{
  "rope_theta": 10000.0,
  "rope_fraction": 1.0,
  "bias": "none",
  "init_std_down": 0.00211,
  "schedule": "wsd",
  "decay_fraction": 0.907
}
MLP neurons of a small language model. Each row is named by its layer, matrix (up: input weights) and neuron, and shows model dimensions 16-143. Each number is 128 + 24 x the weight over its row's rms, rounded and kept within 0 to 255.
Before each neuron's rows, "fires after" lists the tokens most often just before its 100 highest values on Wikipedia text that the model never trained on.

fires after: "\n", "er", "\n\n", " (", ")", " /"
L3.up927 [ 96 130 149 175 150  94 111 134 159 108 107 108 130 101 116 143  73 113 112 129 127 139 150 119 164 160 147 136 141 112 113 162 112 130 165 138 119 123 105 139 139 129 142 131 162 124 101 120 165 132 146 145 166 107 108 123 124 119 163  80 154 147 167 124 101 138 151 135  91 152 120 124 113 167 131 118 131 120 169 128 156 159 117 114  80 109 157 160 130 132 163  86 119 157 133 109 134  94 137 151 147 113 134 135 146 137 129  88 138  95  85 124 151 134 108 153 176 137 133 120 174 159 133 156 108 143 112  73]

fires after: " C", " D", "D", "ers", "ue", " "
L7.up478 [114 115 140  85 139 139 120 112  77  79 131 154 124 101 102 111 105 161 161 110 166 101 165 150 127 148 139 157  95 129  94 139 145 143 122 128 148  77 125 145 141 154 113 149 121 147 123 150 159 121 163 122 150 134 156  77 115 155 130 173 155 150 152  87  97 138 134 140 155 136 104 130 108 153 117 169 137 163  90 143 102 143 170 112 145 129 124 124 138 106 130 116 160 121  86 155 116 131 134 147 100 117  90 162 134 115 132 127 128 117 177 134  81 157 132  96 158 136 145 109 128 125 144  93 146 115 120 106]

fires after: " |", "B", " D", "D", " St", " d"
L3.up1262 [124 135 136 137 141 107 142  98  58 106 117 148 102 202 158 104 157 138  87 137 149 133 183 166 149 155 117 129 134 114 124 101 108 153 106 114 131 120 110  91 123 114 156 124 166  94 111 132 130 139 103 127 109 128 124 141  82 144 146 141 151 199 121 158  82 151 147 130 104 142 107 141 127 107 113 120 125 115 144 146 119 136 123  78 127 125 160 131 151 116 158 144 132  88  86 133 158 143 177 118 131 120 107  84 148 127 126 147 123 147 143 106 118 166 117 121 124  95 123 132 141 117 139 133 131 129 106 128]

fires after: "|", "et", "\n"
L3.up754 [187 149 146 130 112  93 116 121 123 120 135  84 137 172 152 122 125  96 158 168 148 140 132  92  95 132 129 124 111 106 143 175 118 160  83 119 155 108 108 137 169 142 145 132 142 149 129 125 129 142  96 110 128 154 117 122 143 110 161 140 135 129 112  98 144 112 147 121 149 119 172 121  94 106 135 150 131 116 142 128 120 116 117 145 114  95 140 157 110 148 155 162 159 179 173 142 117 150 153  96 148 127  93 126 151 130 106 105 126 130  95 125 137 160 133 121 165 107 109 144 113  94 125 143 131  85  98  96]

fires after: " play", "are", " A", "all", " a", "1"
L4.up178 [107  99 146 132  54 138 124 146 157 114 115 128 135 120 129 158 117 167 162 109 189 102 147 138 203 106 126 147 159 103  92 139 125 153  93 123 107 124 111 136 119 139 131 134 129 161 130 146 136 125 105 134 161 117 151 118 119 105 115 158 127 131 137 134 119  90 123 138 137 122  82 130 132 149 104 141 139  97 124 119 157 116 152 135 124 118 190 107 160 153 139 105 146 137  99 107 123  97 125 143 137 133  90 117 106 135 140 105 141 131 110  71 162 108 127 114 148  98 147 127 150 116 137 124 101  86  92  82]

fires after: " R", "A", " ", "R", "ad"
L2.up681 [117  92 117 137 145 165 131 131 133 101 121 186  99 111 138  94  85 167 137 119 173 121 159 139 153  75 117 108 146 114 148 103 108 134 118 142 132 140 162 139 141 169 138 109 133 109 131 142 113 123 126  61 140 116 133 125 142 137 126 134 111 154 122 127  88 137 147 136 164 112  84 143 114 154 125 146 126  79 162 120  80 137 135 121 140  85 138 108 100 113 125 106 108 120  75 123 122 151 139 177  83 108 132 125 142 127 109 143 127 125 128 124  88 129 108 109 155 146 119 113 152 136 160  95 122 114  66 150]

fires after: "e", "0", "or", "1", " p", "iel"
L2.up634 [165 128 126 139 104  94 138 132 129  79 171 167 108 143 164 161 127 155 108 153 126 111  99 105 165 115 116 120 132 128 126 122 141 132 143 146 106 139  93 120 160  97  92 111  97 134 111 144 127 155 108  91 100 143 109 105 142 107 115  81 148 170 148 112 125 118 140 190 106 142 125 155 153 116 100 159 111 124 171 144 121 109  83 142  91 123 145 139 100 168 103 121 119 185 108 140 136 113 122  99 110 144 111 108 121 111 161 153 120 150 147 167 126 163 143 130 160  93 144  92 145 113 145 126 102 106 137 130]

fires after: "it", "om", "her", "er", "um", "ol"
L4.up1019 [151 126 136 145 143 127 139 158 101 135 110  97 120 144 151 124 114 113 138 157 139 119 123 146 110 174  97 140 104 180 128 110 124 153 117 116 170 118 140 156 172 110  99 153 138 171 137 185 148 124 122 180 128  89 113 111 138 106 165 147 142 107 146 129 108 119 123 125 133 161 174 142 111 130 140 118 117 112 110 126 158 106 153 139 113 113 147 150 133 141 141 165 117 148  91 148 141 101 123 152 125 105  80 118  97  92 133 109 111 121 172 181 170 131 119 101 139  76 127 113 115 133 145 182  94 163  77 115]

fires after: " ", " D", "s", "o", "son"
L7.up356 [140 144 170 136 111 110 104 104 136 142 120 158 132 134  89 130 129 137 134 103 187 134 171 159 132 170 133 117 117 133 120  88 129 128 117 117 141  92 139 128 126 135 139  99 111 126 144 181 137 147 123 107 168 155 136 108  97 122 124  87 123 162 123 124 110 129  94 145 178 150 176 129 128 153  94 151 149 121 134 146 132 144 125 170 110 104 120 128 138 117  91 159 173 131 138 117 114 120 135 166 130 101  84 154 142 143 113 103 122 110 136 156 125 144 149 118 160 183 142 113 149 119 126 118 169  97 128  70]

fires after: "\n", "\n\n", ",", ":", "-", " |"
L3.up763 [ 96  97 154 177 132  87 145 149 150  93 112 140  86 134 119 142 133  97 119 132 130 187 137 113  88 163 122 155 140 122 146 148 130 181 149 138 106 150 113 114 146 158 133  89 164 135 121 115 126 136 142 118  95 159 121 113 151 103 149 104 113 135 165  88  99 133 152 126 116 123 146 112 125 141 111 146 149 152 153 168 152 140  82 189  93  96 137 151 136 115 184 100 127 149 170 136 148 118 142 142 136 103 134 119  88 114 143 120 102 126 117 112 106 107 163 125 139 178 157 117 135 159 107 121 109 110 113  84]

fires after: " |", " L", "D", "ace", " W", "A"
L2.up56 [154 105 180 125 158 122  83 137 112 156 140 142  82 129 132 174  88 132 125 121 112 124 171 126 137 138  99 141 137 141  99 102  82 139  99 132 151 141 128 120  94 135 124 111 110 116 116 150 141 177 119 132 148 135 175 147 137 119 148 128  61 150 166 168 126 152 117 191 171 126 113 135 112 125 107 113 130 133 161 120 122 152 122 156 111 118 130 111 174 109 199 176 163 129 154 117 118 128 148 132 131 124 117 121 117 157 151 125 131 123 150 144 132 141 140 110 148 163 163 115 175  76 140 141 118  82 118 130]

fires after: "3", "7", "5", "\n", "6", "0"
L3.up270 [154 136 145 175 121  93 123 153 119 119 134 138 146 170 133 133 141 106 146 157 140 147 121 104 102 144 103 171 128 182 120 134 101 150 104 131 110 134 155  87 100 128 127  97 109 146  83 186 165 126 145 130 132 121 144 125 109 143 131  32 151 118 143 153 117  94 150 127 147  91 154 189  89 134 114 114 137 132 145 114 102 139 105 170 120  91 136 170  66  87 153 130 118 178 123 119 111 136 148 147 129 155 148 121 136 170 119  98 126 162 144 143 125 143  98 129 151  92 156 115 148 120 129 100 156 118 130 105]

fires after: "ro", "on", "r", "9", "or", "er"
L4.up875 [170 113 128 113 175  66 168 130 115 101 139 117 183 131 144  66 148 156 152 126 137 124 126 142 128 151 123 117 115 161 137 125  94 140 140 140  90 110 132 158 129 108 134 125 120 149 165 145 127 150 128 142 131 134  79 100 129 126 137 107 151 147 127 134 121 124 119 124 124 105 152 129 106 134  85 119 131 125 114 151  98  99 140 125 127 106 133 127 109 123 145  85 132 133 122  79 145 125 132 181  98 126 113 111 119 117 130 135 129 113 146 112 154 130 156 122 147 115 120 114 155 139 166 138 131 121 130 140]

fires after: " in", "iz", " In", "ation", "m"
L4.up1380 [100 160 125 114 119 155 105 129 138 129 139 138 147 127  64 162  98 100 129 111 157 134 133  99 115 114 135 153 153  84 108 139 140 147 113 149  84 116 151 143 132 167 134 170 137 137 153 144 117 120 128 122 182 114 136 147 122 132 144  72 193 133 110 140 138 117 128 118 124 125 136 138 100 196 117 119 115  92 169 135 148 140 140  76 101 116 157 126 108 115 134 155 141 163 162  57 119 165 154  94 151 184 125 108 129 160 121 100 147 129  90 182 127 146 117 109 141 107 130 130 161  75 114 120 133 115 100 110]

fires after: " b", " f", "f", "ro", " sh", "ou"
L2.up1155 [112 111 131 146 140 151 142 144  95 160 131 127 134 128 124 126  95 156 148 134 140 129 104 148 124 134 103 135 158 166 142  89 135 137 132 144 140 171 141 118 152 162 127 108  96 172  85 160 172 127 113 142 116 145  82 104  92 137 144 142 134 149 125  96 133 128 144 166 154 172  97 152 107 117 140 141  85 109 139 134  90 150  42 113 122 134 138 138 169 148  78 140 171 123 155 126 139 110 148 107 143 107  94 126 105 122 132  94 135 140 165 144 103  95 165  52 138 132 157  99 123  76 136 126 116 145 149 104]

fires after: " ex", ".", ",", "x", " with"
L2.up924 [120 107 133 182 182 130 124 153 121 152 140 126 107  87 142 135 153 160 132  57 117 113 117 165 121 100 114 122  82 165 130 122 150 143 148 115 135 126 135  63 127 124 145 130 124 146 129 136 137 109 122 110 119 120 102 145 100 100 135 169  92 126 169 111 131 172 138 171 149 105 187 161 137 122  90  63 132 147 131  91 152 129 101 147 121 112 180 119 136 173 117 117 129 127 128 151 115 151 114 143 149 138 127 112 113 124 152 120  89 163 125 123 110  99 124 118 126 108 148 112 132 103 150 180 134 130 133  85]

fires after: ",", ")", " L", "),", "\""
L3.up1029 [111 129 137 153 107 106 146 114 112 151 108 145 113 119  96 167 104 151 150  92 142 128 163 160 145 123 111 116  85 120 145 105 125 128 144 111 125 139 139 104 138 145 119 134 118 121 114 161 133 127 159  78 140  76 128 123  91 138 131  98 125 143 120 102 110 123 173 166 140 134 127 110 125 143 137  95 132 129 126 177 138 156 147 136 101 125 117 171 132 176  67 134 112 121 149 136 137 137 145 207 119 106 185  84 118 105 132 118 196 116 130 148 111 122  91 137 158 127 129  98 166 132 142  90 151 120 109  97]

fires after: "3", "l", "m", "4", "5", "um"
L2.up334 [103 123 117 120 107 148 185 171  97 131 123 139 138 179 129 143 128 123 115 138 121 141 152  99 109 133  89  95 140 163 121  73  95 143 118 141 113 115 114 118 122 110  85  72 107 137 136 118 141 142 159 110 110 176 105 124 118  99 157 155 107 149 117 166 127 106 122 105 136 133 143 146 148  77 115 117 115 182  92 168 117 133 129 178 135 108 141 151 109 108 169 127 130 137 150 134 150  81  94 148  92 130 139  92 114 141 157  83  99 131 113 118 103 121 112 115 136  67 133 142 119  94  80 163 151 118 116 102]

fires after: " in", "own", "1", " In", "9"
L7.up1146 [115 133 100 108 132 130 154 121 105 114 123 134 109 127 124 139  79 124 117 110 121 141 154  91 152 127 140 110 127 132 116 134 169 155  83 118 139  75 128 120 109 166 155 123 150 134 138 107 141 150 135 145 156 120 134 157 112 122 159 103 125 129  92  67 150 107 115 150 105 137 130  98 127 168  90 151 116 170 133 181 123 164 107 113 122  99 123 126  88 111 109 144 110 156 135 103 136 157 113  89  97 163  95 137 131 152 110  83 157 122 106 111 147 141 109 150 150 114  78 122 124 103 100 120 159 124  99  55]

fires after: " |", " N", "|", "-", "l", " Te"
L7.up502 [126 122 126 126 138  78 114 154 140 150 136 108 159 133 121  88 119 136 127 122 124 144 166 113 126 115 139  93 178 156 122 125  96 114 131 117 126 142 132 135 132 136 119 122 101 106 201 160 150 164 129 139 144 137  91 109 124 141 119 118 145 162 149 124 164 131 105 110 143  94 136 108 147 101 130 168 155 123 143 138 142 181 141 141  83 115  99 168 120 100 124 112 105 130 152 128  96 114 101 161 149 131 130 157  66 100 119  78 119 110  98 106 124 178 139 155 150 137 125 125 178 122 142  99  99 115 121 104]

fires after: " M", " A", " m", " D", "im", "id"
L4.up242 [125 128 159 130 153 110 153 190 151 112 112 137 132 100 173 118 106  93 119 152 134 143 171 157 165 114 102 137 155 137 108 107 118 147 137 103 120 108 156 149 133 126 117 109 141 123 143 164 136 123 134 100 149 103 146 136 102 131 142 116 142 187 160 127 135 148 115 102 102 118 174  96 132 151 120 127 153 107 111  86 124 140 133 107 146 116 127 142 172 150 136 194 142 137  73 148  85  96 162 170 114 110  49 123 156 132 112  94 105 132 135 100 101 169 144 150 138 102 167 117 130 108 166 129 148 111 112 137]

fires after: " bec", " cont", " f", "-", " c", "f"
L3.up664 [119  84 146 157 131 148 109 135 156 148 165 166 102 116  95  92 106 126 159 167 149 134 134 128  82 117 126 149 148 171 153 104 105 126 115 188 147 160 141 121 155 181  93 111 144 171 134 122 146 119 108 178 113 142  89 153 115 123 116 130  96 140 107 108 161 113  97 133 147 123 114 140 125 131 115 120 121 110 170 160 158 121 142 127 115 114 113 133 126 169 108 155 149 133  91 137 120 115 141 137 120 110 113 122 205 106 124  95 106 154 143 132  96 120 136  88 155 121 146 113 115 118 138 166 188 102 114 139]

fires after: "-", "l", "it", " L", "in", " B"
L4.up1392 [132 111  84 141 145  94 107 108 119 144 112 133 109 136  87  71 123  89 134 125 134  95 172 142 129 141 135 112 138 133 146 131  80 123 158 129 100 178 133 146 136 137 120 138 105 157 123  94 154 148 118 106 132 130 109 136 114 136 123 132 139 128 137 117 103 129 169 166 149 127 129  99 131 105 118 110 117 118 113 157 128 144 172 167 107 106 147 168 153  79  87 129 121 112 156 142 121 105 133 150 135 129 111 118 109 135  99  98  84 134 118 171 116 140  97 142 117 141 152 107 154  94 133 104 130 159 127 136]

fires after: "oc", "ol", "it", "s", "–"
L4.up553 [135 130 133 147 169 154 126 129 108 154 116  63 107 141 114  97 123 127 115 137 135 160 138 185 146 158 132 157  74 127 141 110 121 133 134 112 132 133 102 133 196 106 141  83 105 130 100 180 128 119 102 110 120 144 100 130 209  88 161 158 117 144 119  92 112 147 117 139 150 148 165 152 125 129 124 114 136 128 127 138 124 138 104 109 109  56 131 155 130 104 104  96 135 129 113 156 167  89 105 138  93 109  88 107 154 150 139 128 128 142 132 132 146 159 152  88 146  72 135 119 140 139 130 118 133 101 117 137]

fires after: " A", "\n", " G", "\n\n", " C", " M"
L3.up463 [115 154 161 140 151 110 103 136 118 118 127 123 104 103 135 112 115 150 121 128 173  98 198 170 153 172 107 184 159  95  93 144 114 133 100 130 105 158 149 133 129 121 127 135 104 124 133 137 123 129 140 134 141 154 131 128 151 148 159 119  82 134 123 142 113 151 110 131 126 143  80 128 100 166 129 159 110 121 129  84 136 100 142 129 116 116 131 149 136 149 162  97 100 121 116 161 126 142 185 118 161 103 115 133 166 113 103  88 139  85 122 117  86 114 103 157 148 148 155  90 183 145  93  78 143 139 116  99]

fires after: " m", " s", " M", " S", ")"
L4.up213 [128 151 124 132 102  75 167 147 159  70 124 132 165 123 114 136 117 123 153 121 163 129 154 134 148 121 148 157 105 126 118 118 141 139 117 103 131 115 151 146 140 132 120 141 126 162 144 150 146 157 112 152 178 149 121 117 105  86 149 108  63 149 150  52 128 107 104 128 131  98 149 118 123 127 121 100 141 104 156 124 132 125 116 171 102  99 145 178 157 170 128 121 132  78 100 160 108 111 121 114  99 154 119 112 130 200 131 122 171 130 115 144 112 175 150 156 149 150 129  98 138 106 129  98 167 125 103  78]

fires after: ")", " m", " is", " (", "ade", ","
L3.up819 [150 150 154 140  99 114 127 139 148  90 136 114 129 188  92 131 111 148 117  94 153 110 106 163 142 141 128 137 175  97 137 168 131 134 125 142 125 114 149 151 153 106 123 131  68 144  86 169 141 117 130 157 136  87 127 143 117 115 142  98 118 130 157 107  81 126 127 125 124 151 128 151 125 152 114 134 146  86 131 130 128 151 102 117 121 115 128 181 129 122 198  79 109 163 141 157 164 145 147 158 128 127 117 133 126 149 119  64 147 117 116 137 118 145 138 102 156 154 142 118 128 106 163 144 137 107 103  85]

fires after: "e", " se", " R", "um", "R", "j"
L4.up1346 [129 109 161 131 140 160 121 112 140  69  99 177 142 122 106 148 139 146 126 107 153 147 152 100 150 134 137 145 116 170 137 126 135 118 124 131 136 138 125 109 138 124 106 133  87  98 159 159 133 130 121 154 146 135 138 138 137 102 112  95 152 153 107 136 107 133 148 119 141 113 102  90 121 136  83 113  76 118 189 160 166 129 126 140 112 138 134 105 139 119 158 155 126 111  94 103 122 127 141 139 106 108 114 125 120 214 131 129 136 148 132 126 118 161 126 104 147 113 116 142 140 137 141 155 122 112  56 110]

fires after: " |", " c", " L", " st", " w"
L7.up980 [158 106 144 125 120 129  55 119 102 161 147 118  87 140 161 111 131 172 147 137 145 121 151  99 153 142 162 131 127 151  86 136  93 127  86 115 141 101 148 130 108 145 163 138 142 128 153 113 156 123 124 131 134 132 126 154 111  98 104 121 106 140 132 101 142 120 103 151 121 130 110 132  84 154 138 173 152 125 180 143 113 124 110 152 112  62 127 122 112 116 162 146 146 120 147 109 158 124 139  94 137 124 130 110 127 144 118 168 130 147 113  97  96 123 104 159 145 153 146 115 163 118 123 151  82 163  93 138]

fires after: "1", " N", "2", "s", " n", "N"
L4.up175 [ 62 180 112 139 131  82  92 178 144 157 138 109 126 118 151 113 125  78 143 143 128 156 143 136 161 121 147 174  83 111 117 139 146 143 159 140 119  73 107 153 176 143 127 143  91 150 127 177 142 164 171 156 136 147  73 103 120 128 148 113 112 154 131 123 111 119 159 159 139 123 155 113 120 132 125  99 162 104 115 125 159 145 135 147 138 102 131 135 140 109  92 167 139 102 122 104 127 146 138  97 109 147  85 119 145 142 102 131 155 127 126 127  75 137 133 138 119 124 142 106 123 112 128 131 162 100 104  91]

fires after: " in", " In", "ro", "ain", "ing", "er"
L7.up658 [119 146 115  93 114  87 145 154 140 124 133 106 137 127 117 145 125 156 144 123 159 120  97 126 132  80 143 140  99 132 129 155  86 146 147 158 132 164 142 125 138 144 114 147 132 104 125 135 156 122 147 157 107 174 136 105 105 141 127 113 144 130 114 127 118 111 130 140 126 124 166 139 111 179 145 115  89 131 162 125 134  98 138 119 109 128 124 103  61 110 144 148 176 181 153 121  96 141  98  88 121 111 112 111  94 162 108  89 189 124  98 136 101 125 119 138 141  81 131 143 129 132 119 125 154  97 129 120]

fires after: "R", " R", "2", "13", "4", "3"
L7.up682 [141 103 121 133 113 116 112 157 113 108 144 148 123  98 133 170 118 192 117 128 160 144 179 165 108 141 125 150 129 153 126 121 102 139 125 124 139 127 132 111 117 123 125 126  97 136 171 138 128 103  98 127 121 167 110 108 150 124 165 114  89 152 115 128 127 116 158  95 102 125  98 115  96 126  94 117 104 157 123 139  94 126 158 146 108 104 182 124 113 146 171 144 122 107 121 150 189  68 140 133 106 116 107 121 103 150 146 130 164 163 106 143 151 166  89 135 116  95 149 140 119 125 143 172 119 142  99 124]

fires after: "\n", ")", "),", "\n\n", ",", "21"
L3.up532 [147 163 128 143 130 138 150 130 134 142 102 130  79 158  56 125  82 156 120 135 166 139 118 155 152 103 128 132 120 120 136 144 124 154  99 119  79 163 152 130 188  88 138 115  69 163 113 135 141 144 130  96 139  91 128 111 118 130 141 156 176 142 137  77 115 114 103 139 134 154 134 118 135 127 109 116 149 100 133 132 153 107 153 124  56 135 144 191  96 164 132 141 124 157  96 125 123 130 150 137 102 101 152 108 114 147 168  83 149 158  90 150  86 149  94 142 158 132 112 106 162 133 128 128 144 116 100 100]

fires after: "r", "l", " Jo", "ob"
L2.up882 [110 109 151 140 115 145 136 164 146 121 135 148 133 104 153 133 125 158  89  93 156 160 158 157 117  99  94 133  87 166  84 114 147 118 127  94 114 158 104  95 153 122 104 125  55 119 113 126 141 133 158 126 110 165 115  74  86  92 109 106 137 128 115 105 108 106 142 165 120  89 155 111 171 107 121 111 112 147 115 162 157  98 129 143 111  93 133 105 126 132 108 128 139 161 114 120  81 100 114 116 105 137 112 139 131 124 132 127 134 133 116 119  99 137 128 135 122 110 133 115 150  61 125 101 118 116 102 117]

fires after: "le", "ad", " R", "R", "ail"
L2.up488 [166  93 140 128 137 133 157 125 141  99 111 146 120 133 168 131 112 146 151 158 153  98 144 134 134  75 120 117 109 116  96 121 128 133 136 152 132 162 144 124 144 153 126 109 113 132 140 152 146 112 127 138 143 160 107 154 107 149 125 135 112 169 121 141 126 128 174 139 143 145 135 130  83 133  94 142 134 122 155 131 123  99 140 119 185 107 120 101 107 176 138 196 130 146 124 100 184 179 161 143  94 125 166 123 159 188  99 130  96 138 102 171  94 101 108 154  95 123 136 125 107 114 124 146 154 170  86 111]

fires after: "e", "le", " E", "c", "l", "r"
L3.up1126 [134  91 193 111 111 165  78 145 141  78 153 131 125 171 118 112 109 185 130  74 144 149 143 115 100 120 146 126 112 149 164 125 143 135 113 152 116 152 112 106 155 169  95 155 117 138  97 137 142 157  78 133 169 115 121 155 107 110 117 168 105 108 137 127 141 118 144 153 160 115 138 127 162 141 113 131  72 151  80 157 154 139 150 154 137 121 177 113 103 123 121 104 141 150 142 113 124 109 108 162  88 116 123 119 140 101 155 100 103 109 145 115 122 141 126 129 146  84 153  85 127  97 142 123 114 117 120 120]

fires after: " M", " St", " D", " S", "M"
L7.up159 [ 96 171 154 125 121 147 130 129 126 162 131 104  66 116 167 116 142 135  82 154 176 162 135 163 145 106 135 129  66 116 112 137 131 120 116 108 113  91 141 105 136 121 140  89 129 139 164 142 140 175 118 130 126 138 118 121  89 133 141 153 125 155 156  81  72  87 149 103  96 134 131 150 115 136 116 116 117 152 131 163  87 123 121  96  95 121 104 150 136  90  98 149 149 110 119 167 140 134 145 128 112 137 100  72 133 136 105 115 159 148 118 148 130 169 113 141 137  92 138  94 129 123 119 134 123 153 119  95]

fires after: " |", " A", "s", "–", "our", " a"
L3.up16 [128  93 131 131 173 116 188 115 128 107 102  93 154 152 152 164 126 106 169 113 145 107 127 149 159  97 149 131 155 143 101 150 136 135  81 173 141 121 134 120 108 101 140 137 120 153 144 130 120 112 115 106 131 111 124 170 128 128 110  95 163 134 148 119 111 168 100 143 116 156 111 125 148 139  96 135 124  82 126 160 168 106 133 132 123  89 166 115 138  99 149 135 145 136  86 122 124 133 141 164 160 113 125 112 136 171 138  95 115 160 108 134 126 117 126 105 125 101 152  97 129 124 116  97  81 139  92 106]

fires after: " s", " S", " c"
L4.up52 [120 139 155 156  88  89  92 126 155 136 127 121 176 132 153 138 106 105 143 139 155 144 160 132 158 158 127 151 115 142  68  64 103 134 107 144 162 121  90 124 122 146 155 120 132 158 107 139 170 144 119  83 148 143 145 100 128  94 167 106 132 148 119 135 123  88 122 147 123  73 157 166 151 136 112  98 156 147 140 105 164 101 130 105 136 144 131 126 142 165 124 171 125 104 155 114 194 130  81  77 118 141 119 107 123 164  82 111 149 131  98 160 134 142 170 123 168 166 137 114 131 114 105 145 137  91 138 131]

fires after: "\n", " M", " N", " re", " O"
L4.up1016 [138 104 145 152  99  93  81 173 121 149  85 131 109 119 160 102 108 131 150 148 153 161 167 161 156 126 134 122 152 147  70 110 144 119 119 125 125 123 132 115 130 125 148 124 165 126 109 168 153 139 161 164 148 133 120 149 153 142 136 136 121 149 205 115  85 108 133 168  76 131 132 132 100 184 109 123 135 115 114 154 130 132 160 142 126 107 132 168 172 159 112 129 119 136 120 105 143 152 130 164 123 139 117 113 115 155 145 142 148 136 103 137  83 136 137 165 153 150 105 101 163 144 147  97 129 119  95  97]

fires after: "|", ",", "\n", "is", "b", "s"
L7.up1151 [146 124 156 142 107  83 172 139  74 118 121 133 139 158 135 108 115 133 152 138 109  94 142 105 123 124 160  99 148 121 158 160 132 142 102  93 179 145 118  99 148 183 131  97 143 139 151 138 140 153  71 134 111 123 130 140 103 129 126 143 159 125 117 102 127 117 140 125 134 140 144  83 109  91 119 162 143 120 145 126 132 128 120 146 132  92 130 153 110 163 148 179 116 132 115 170 127  69 111 148 137 131 123 129 103 137 113  81 113 117 116  49 134 132  87 103 131 152 138 109 183  66 105 104 147 112 120 111]

fires after: ",", ")", " O", "),", "\n"
L4.up1030 [119 152 155 160  97 116 128 136 122 118  94 157 121 164 112 144 119  92 193 105 132 119 165 145 170 120 164 123 136 141 131 196 134 151  93 136 110 136 156 118 105 163  82 156 129 119 110 139 140 104 155 135 127  94 136 152 144  92 158  81 124 133 148  88 109 111 169 183 124 119 152 119 109 170  92 147 190 115 147 134 177 118 137 112 127 138 112 149 128 136 127 114 130 139 127 128  85 122 136 153 122 127 128 129 123 117 144 116 191 115 101  94  81 138 141 148 144 146 146 115  99 126 148 118 143 141 124  88]

fires after: "z", "it", "ol", "i", "-", ","
L4.up977 [128 156 160 142 140 135 134 132 116 133 129 124 132 135 120 101 158 107 174 134 116 120 123 122  95 166  69 156 126 125 155 149 141 153 150 112  95 148 129 147 136  67 114  80 145 128 120 148 140 119 142 121 145 139  97 147 183  82 136 144 168 147  91 160 130 118 135 136 156 119 176 144  81 129 104 160 145 131 104 140 171 120 135 147  87  70  89 141 114  90  99 131 151 177 104 135 131  91 143 149 120 151 146 107 185 113 114 123 122 139 122 136 162 103  87 116 159 157 124 119 119 115 142  84 140 124  99 149]

fires after: " ", "3", "7", "2", "5"
L3.up414 [144 160 101 114 120 141 150 158 101 106 154 125 163 162 101 162 123 169 162 155 142 135 136 129 114 152 113 161 124 184 142 133 105 148 167 164 116 115 168 124 113  99 115 109 107 157 110 154 156  99  97 150 162 121  95 109  93  88 144  75 135 186 129 130 136 104 157 148 163 110 122 160  81 105 101 106 140 150 116 130 113  97 127 151 143 101 127 116 151 147  82 116 107 156 160 125  97 157 149 131 111 162 127 107 136 144 124  72 121 149 116 114 128 157  87 137 110  81 172 126 153 129 105 104 160 132 109 149]

fires after: " N", "\n\n", "M", " S", " M", " A"
L7.up260 [115 141 121  98 127 116 126 163 101 112 157 145  73 125 122  93  73 104 138 124 135 165 168 147 170 110 135 152 149 176 113 147  89 143  97 128 127 170 152 129 139 144 139 109 113 137 119 150 192 138 173 116 122 136 125 142 128 144  72 129 117 169 163 114 109 101 133 129 138 106  82 165 114 150 102 162 145 103 115  94  86 114 140 144  91  90  83 151 131 119 109 182 142 145 135 126 166  98 145 158 113  96  77 120 129 152 142 127 135 129 107 106 117 144 114 147 135 118 130 158 120 102 142 141 125 126 109 127]

fires after: ",", "s", ".", " S", ")"
L3.up1456 [157 133  83 179  97 100 142 156 136 147 135 151  97  74 105 121 138 121 154  85 133 118 104 138 148 152 137 139 125 141 135 147 135 138 106 165 155 144  99  92 138  98 105 130 112 140 112 179 129 140 160 119 112 132  85 101 126 115 133 110  93 167 126 166 110 120 141 127 122 127 110 125 119 130 110  92 135 125 114 110 123 161 117 107 132 134 160 144 171 149 119 154  96 197 139 137 168 147  97 142 100 127 173 104 120 121 114  92  98 188 149 175 111 115  92 114 125 101 121  87 139  96 140 132 160 139 135  85]

fires after: " M", "1", " R", " N", " D"
L2.up222 [ 80 160 148 120 125  85 159 127 140 159 102  80 153 122 117 107  95 122  98 144 144 137 188 145 138 111 125 174 130 123  99 117  94 139 127 120  91 120 129  98 133 133 126 107 141 103 104 183 119 147 138 137 152 102  95 106 103  85 155 128  99 114 149 148 141 130 112 137 123 130 107 100 103 106 139 180 164 147 106 120 122 114  95 124 124 132 140 139 125 142  80 118 123  68 151 113  91 136 142 158 117 130 131 121 102 113  79 152 146 151 137 104 112 126 146  91 149 119 173 135 118 117 174 151 136 137  81 128]